From a checkpoint of a small transformer trained on Wikipedia: width 384, LayerNorm before each block.
MLP neurons of a small language model. Each row is named by its layer, matrix (up: input weights; down: output weights) and neuron, and shows model dimensions 256-383. Each number is 50 + 10 x the weight over its row's rms, rounded and kept within 0 to 99.
After each neuron's rows is what it responds to, as a language model described it from the Wikipedia text at the highest values.

L7.up20:52 37 49 44 62 56 63 49 57 53 61 37 53 54 60 52 34 56 39 58 61 49 37 71 43 44 53 53 45 37 57 69 60 44 39 60 56 36 49 51 39 42 51 46 37 43 55 54 50 47 63 45 53 50 63 56 69 62 62 56 57 52 48 43 32 63 46 41 53 62 62 45 44 45 48 48 52 42 47 61 48 55 36 60 48 51 49 53 43 72 42 35 54 42 51 36 43 29 45 50 45 41 53 57 51 56 45 55 58 34 49 60 59 51 45 43 58 52 59 46 42 44 53 65 62 51 52 38
L7.down20:46 53 62 51 48 49 49 42 58 49 66 45 59 43 50 37 56 34 40 53 54 62 69 46 32 58 66 54 56 43 42 69 39 65 46 53 28 40 45 56 51 20 43 55 60 49 51 57 71 48 51 39 61 58 48 51 40 55 56 50 47 56 33 61 49 38 47 68 51 69 61 48 52 51 43 42 56 65 43 62 27 59 29 62 75 52 63 60 43 52 56 47 42 51 64 54 41 47 31 57 59 56 47 46 55 45 42 43 61 39 54 40 52 41 50 34 51 38 48 63 51 41 53 49 60 54 60 51
Responds to: Word-initial prefix "re"

L7.up766:55 52 42 40 53 54 35 41 48 44 40 44 52 29 50 49 43 51 59 49 44 64 48 26 41 73 67 44 62 19 52 68 36 48 43 46 46 52 73 28 54 54 57 45 45 54 58 52 40 50 48 44 46 63 54 50 36 50 61 38 53 47 50 37 47 48 58 33 36 40 54 58 41 59 64 49 33 56 24 50 32 73 46 51 47 53 57 43 31 64 55 66 38 59 61 44 51 64 50 60 42 46 49 46 48 41 75 45 59 43 44 42 60 59 59 59 41 40 48 39 59 43 39 61 59 41 30 65
L7.down766:55 68 48 56 49 53 60 54 66 45 42 68 54 43 72 68 51 65 43 48 27 35 42 47 43 51 26 66 70 73 55 34 51 56 64 55 41 50 60 53 57 45 54 46 59 34 49 42 51 47 48 74 41 43 52 52 64 59 65 42 28 67 52 42 43 60 51 38 55 76 46 57 52 44 49 49 56 53 47 39 44 51 63 58 43 54 39 46 28 59 53 61 50 35 26 55 47 44 44 53 48 37 71 51 39 35 48 51 45 53 44 59 40 47 43 30 58 58 48 42 50 47 44 57 46 35 58 35
Responds to: Mid-word and mid-number pieces

L7.up541:38 59 56 62 44 45 54 51 48 42 60 54 34 48 43 63 66 63 33 50 36 37 48 37 28 36 49 30 58 44 42 38 42 54 43 56 49 51 51 50 63 56 41 56 41 45 48 60 23 65 56 60 71 56 42 64 38 61 53 56 61 63 58 36 45 50 45 48 63 46 57 50 47 50 40 33 45 44 59 55 62 65 37 57 46 24 54 41 50 58 43 55 53 49 51 72 50 44 34 68 60 54 45 51 50 41 48 47 60 53 44 50 67 76 55 50 62 67 69 46 45 51 75 50 56 50 51 47
L7.down541:44 58 55 50 52 37 65 50 53 30 47 58 60 47 52 65 61 59 61 43 68 40 46 49 62 41 54 39 41 33 55 56 71 54 51 41 40 45 47 37 39 43 45 36 41 59 64 43 37 36 72 57 32 56 62 39 55 53 43 67 60 44 58 65 58 36 37 55 48 44 40 37 49 67 33 40 36 51 49 46 58 66 40 39 43 64 51 49 63 69 36 62 34 21 52 53 61 73 57 60 65 62 47 64 52 52 41 47 43 56 63 62 41 53 44 54 36 64 54 37 61 34 29 61 46 29 49 49
Responds to: Digits inside years

L6.up200:60 43 27 39 56 44 53 50 58 57 47 37 48 43 54 49 50 50 51 44 42 73 58 47 33 61 43 51 35 51 44 53 59 55 63 53 50 47 58 41 56 59 66 46 34 48 57 40 50 44 58 49 39 30 49 56 54 56 66 37 45 46 51 61 34 63 63 52 65 56 55 25 52 50 51 52 41 61 48 36 67 54 36 53 36 38 51 38 42 57 53 48 43 46 61 71 56 55 44 45 65 51 54 48 46 54 69 57 58 39 70 63 37 64 65 71 55 59 60 40 56 59 66 47 45 31 50 51
L6.down200:41 44 54 56 60 73 42 60 65 44 51 50 51 50 52 45 57 57 54 54 60 63 66 33 25 46 39 28 49 60 43 47 49 29 38 53 54 41 44 32 58 59 65 46 55 44 57 55 49 57 47 49 52 45 30 59 45 42 41 46 33 63 30 40 64 58 42 50 38 65 39 43 50 48 46 55 41 67 36 64 49 50 42 61 42 41 57 36 33 50 31 71 71 50 50 42 53 45 48 40 41 50 49 50 71 50 42 38 39 55 45 54 48 58 67 60 58 51 48 39 53 68 46 34 48 45 48 33
Responds to: Mid-word fragment pieces

L4.up642:50 39 69 49 58 60 30 53 56 58 54 56 47 42 53 43 45 49 49 52 35 51 63 53 35 72 71 57 43 36 39 64 30 45 53 50 53 43 55 45 41 71 45 60 53 57 62 60 42 41 53 46 39 52 34 42 52 39 41 21 43 63 43 48 57 42 64 47 24 47 63 51 50 57 81 44 47 64 61 49 48 64 42 49 55 46 43 46 54 52 70 49 25 56 44 44 51 63 47 65 49 38 59 59 44 55 51 50 47 44 42 42 47 55 44 51 72 39 50 60 57 50 37 59 44 62 43 40
L4.down642:50 48 47 64 65 51 44 48 55 31 36 38 39 41 57 53 38 47 36 42 57 46 55 44 45 49 32 39 36 57 42 52 45 56 46 79 50 47 51 46 52 63 52 45 43 47 51 52 60 61 39 70 46 50 58 65 52 38 50 40 50 56 57 39 48 72 49 59 47 47 42 49 35 43 39 52 49 36 53 47 58 55 75 67 59 52 48 51 40 58 49 54 38 45 71 39 57 37 67 54 54 53 38 50 59 39 64 45 49 54 46 61 49 46 45 41 51 49 58 46 48 56 59 47 69 46 57 41
Responds to: Mid-word subword fragments

L6.up380:48 34 46 41 43 25 54 38 47 49 53 51 65 56 38 60 59 25 51 48 64 55 49 64 49 45 52 69 59 42 37 60 54 54 67 49 44 40 55 35 47 37 56 41 59 45 30 39 54 49 70 52 61 59 29 40 44 42 50 26 50 53 44 51 38 70 30 49 69 40 52 55 54 43 57 77 36 46 38 37 52 66 46 57 45 59 54 41 61 67 43 45 61 51 48 44 72 43 64 44 61 50 56 50 30 52 53 61 47 69 57 51 61 65 43 63 44 67 52 47 42 65 55 42 47 45 58 45
L6.down380:61 49 31 74 47 36 56 39 52 63 53 55 42 49 58 62 50 59 48 77 35 40 60 71 38 60 39 35 36 41 43 43 52 37 28 37 45 53 56 46 67 58 49 53 34 43 53 47 45 81 60 54 61 61 57 50 60 34 60 42 54 46 55 54 59 60 41 59 39 47 37 48 39 54 48 25 39 67 54 72 53 36 48 54 56 52 48 50 62 37 33 40 66 47 54 36 43 48 50 43 58 56 52 41 69 43 42 55 31 29 62 59 41 53 51 39 23 62 58 59 43 49 59 50 40 51 61 55
Responds to: Number and list continuations

L4.up285:44 57 35 55 42 43 49 46 52 75 60 47 44 53 46 54 57 48 40 51 55 52 54 72 41 54 60 66 45 60 47 38 37 41 43 61 71 51 50 43 57 48 46 60 72 49 40 50 57 51 57 66 53 56 37 51 62 63 61 48 72 57 54 64 69 56 51 35 51 34 33 43 60 45 44 65 49 24 43 62 53 38 54 62 60 43 31 64 36 36 50 55 51 59 46 67 59 47 67 35 47 54 61 52 34 62 62 53 58 54 41 42 57 60 48 59 69 53 48 69 48 50 51 34 45 52 60 58
L4.down285:52 59 50 35 60 71 48 43 62 49 53 32 45 53 64 49 58 32 61 52 43 44 56 50 57 26 60 45 51 49 61 69 33 46 45 39 35 46 68 35 50 64 57 54 47 37 49 55 36 70 53 60 54 46 55 44 39 30 55 52 54 32 69 36 46 58 28 48 40 61 61 34 45 51 64 39 50 31 53 56 47 54 38 42 46 53 38 52 47 56 44 57 55 49 68 51 52 51 53 54 53 65 41 53 55 44 42 44 53 39 62 37 58 35 50 48 41 62 58 49 56 48 53 52 53 47 42 47
Responds to: Numeric separators in tables

L6.up476:25 52 67 64 47 57 78 44 43 54 52 47 45 55 47 42 38 50 46 47 63 64 50 57 37 41 49 43 57 57 37 51 51 37 36 45 57 49 39 34 36 63 56 26 63 61 59 43 51 70 55 50 62 56 41 59 58 45 39 58 61 54 50 83 36 61 53 65 47 63 41 57 53 45 34 74 54 30 46 50 59 37 40 58 57 34 62 46 50 57 46 46 45 64 51 45 32 37 49 40 48 45 60 60 60 56 44 62 61 61 43 55 71 56 47 49 54 49 50 37 67 58 44 66 50 52 55 61
L6.down476:48 47 44 36 69 51 46 43 62 40 58 38 35 56 43 44 54 51 59 62 57 39 51 52 51 54 52 64 73 42 53 64 43 37 62 37 51 65 51 50 50 51 31 58 54 60 47 49 31 37 62 49 57 50 64 64 45 42 48 38 69 57 49 60 55 52 59 56 54 54 42 47 52 57 58 68 30 34 73 57 60 48 60 71 52 46 34 57 54 30 57 38 55 61 64 36 55 45 45 46 48 34 53 56 44 45 41 37 57 55 47 42 54 61 45 39 36 43 56 49 50 67 42 56 49 49 52 48
Responds to: Word-initial prefix pieces

L4.up300:63 50 52 39 60 61 48 63 49 46 68 69 46 54 56 40 52 53 46 45 48 54 60 39 50 56 32 71 47 64 49 68 54 65 58 37 46 57 44 62 51 53 59 28 54 58 43 40 48 42 57 63 37 47 35 53 45 54 53 52 62 59 51 47 60 55 61 59 55 44 64 49 51 25 44 47 52 56 55 42 50 74 51 56 72 24 57 38 67 68 51 61 69 67 43 50 62 26 68 42 59 55 52 62 34 57 39 49 44 41 51 54 54 37 45 57 40 55 54 52 36 54 43 67 37 45 19 23
L4.down300:46 55 55 40 22 55 64 70 43 46 52 53 53 67 45 42 50 60 42 58 43 46 54 56 61 40 49 50 33 43 49 47 55 57 50 66 59 46 49 55 55 64 51 44 54 46 65 52 46 48 63 53 55 52 50 57 55 43 55 36 54 77 54 47 63 51 59 42 57 45 52 68 50 28 68 54 47 46 53 28 45 45 47 49 35 39 49 73 34 63 55 58 63 40 51 59 36 39 44 62 37 57 62 48 54 61 47 46 59 52 46 57 55 50 63 31 59 26 47 42 41 56 63 49 40 54 54 50
Responds to: Word-initial prefix pieces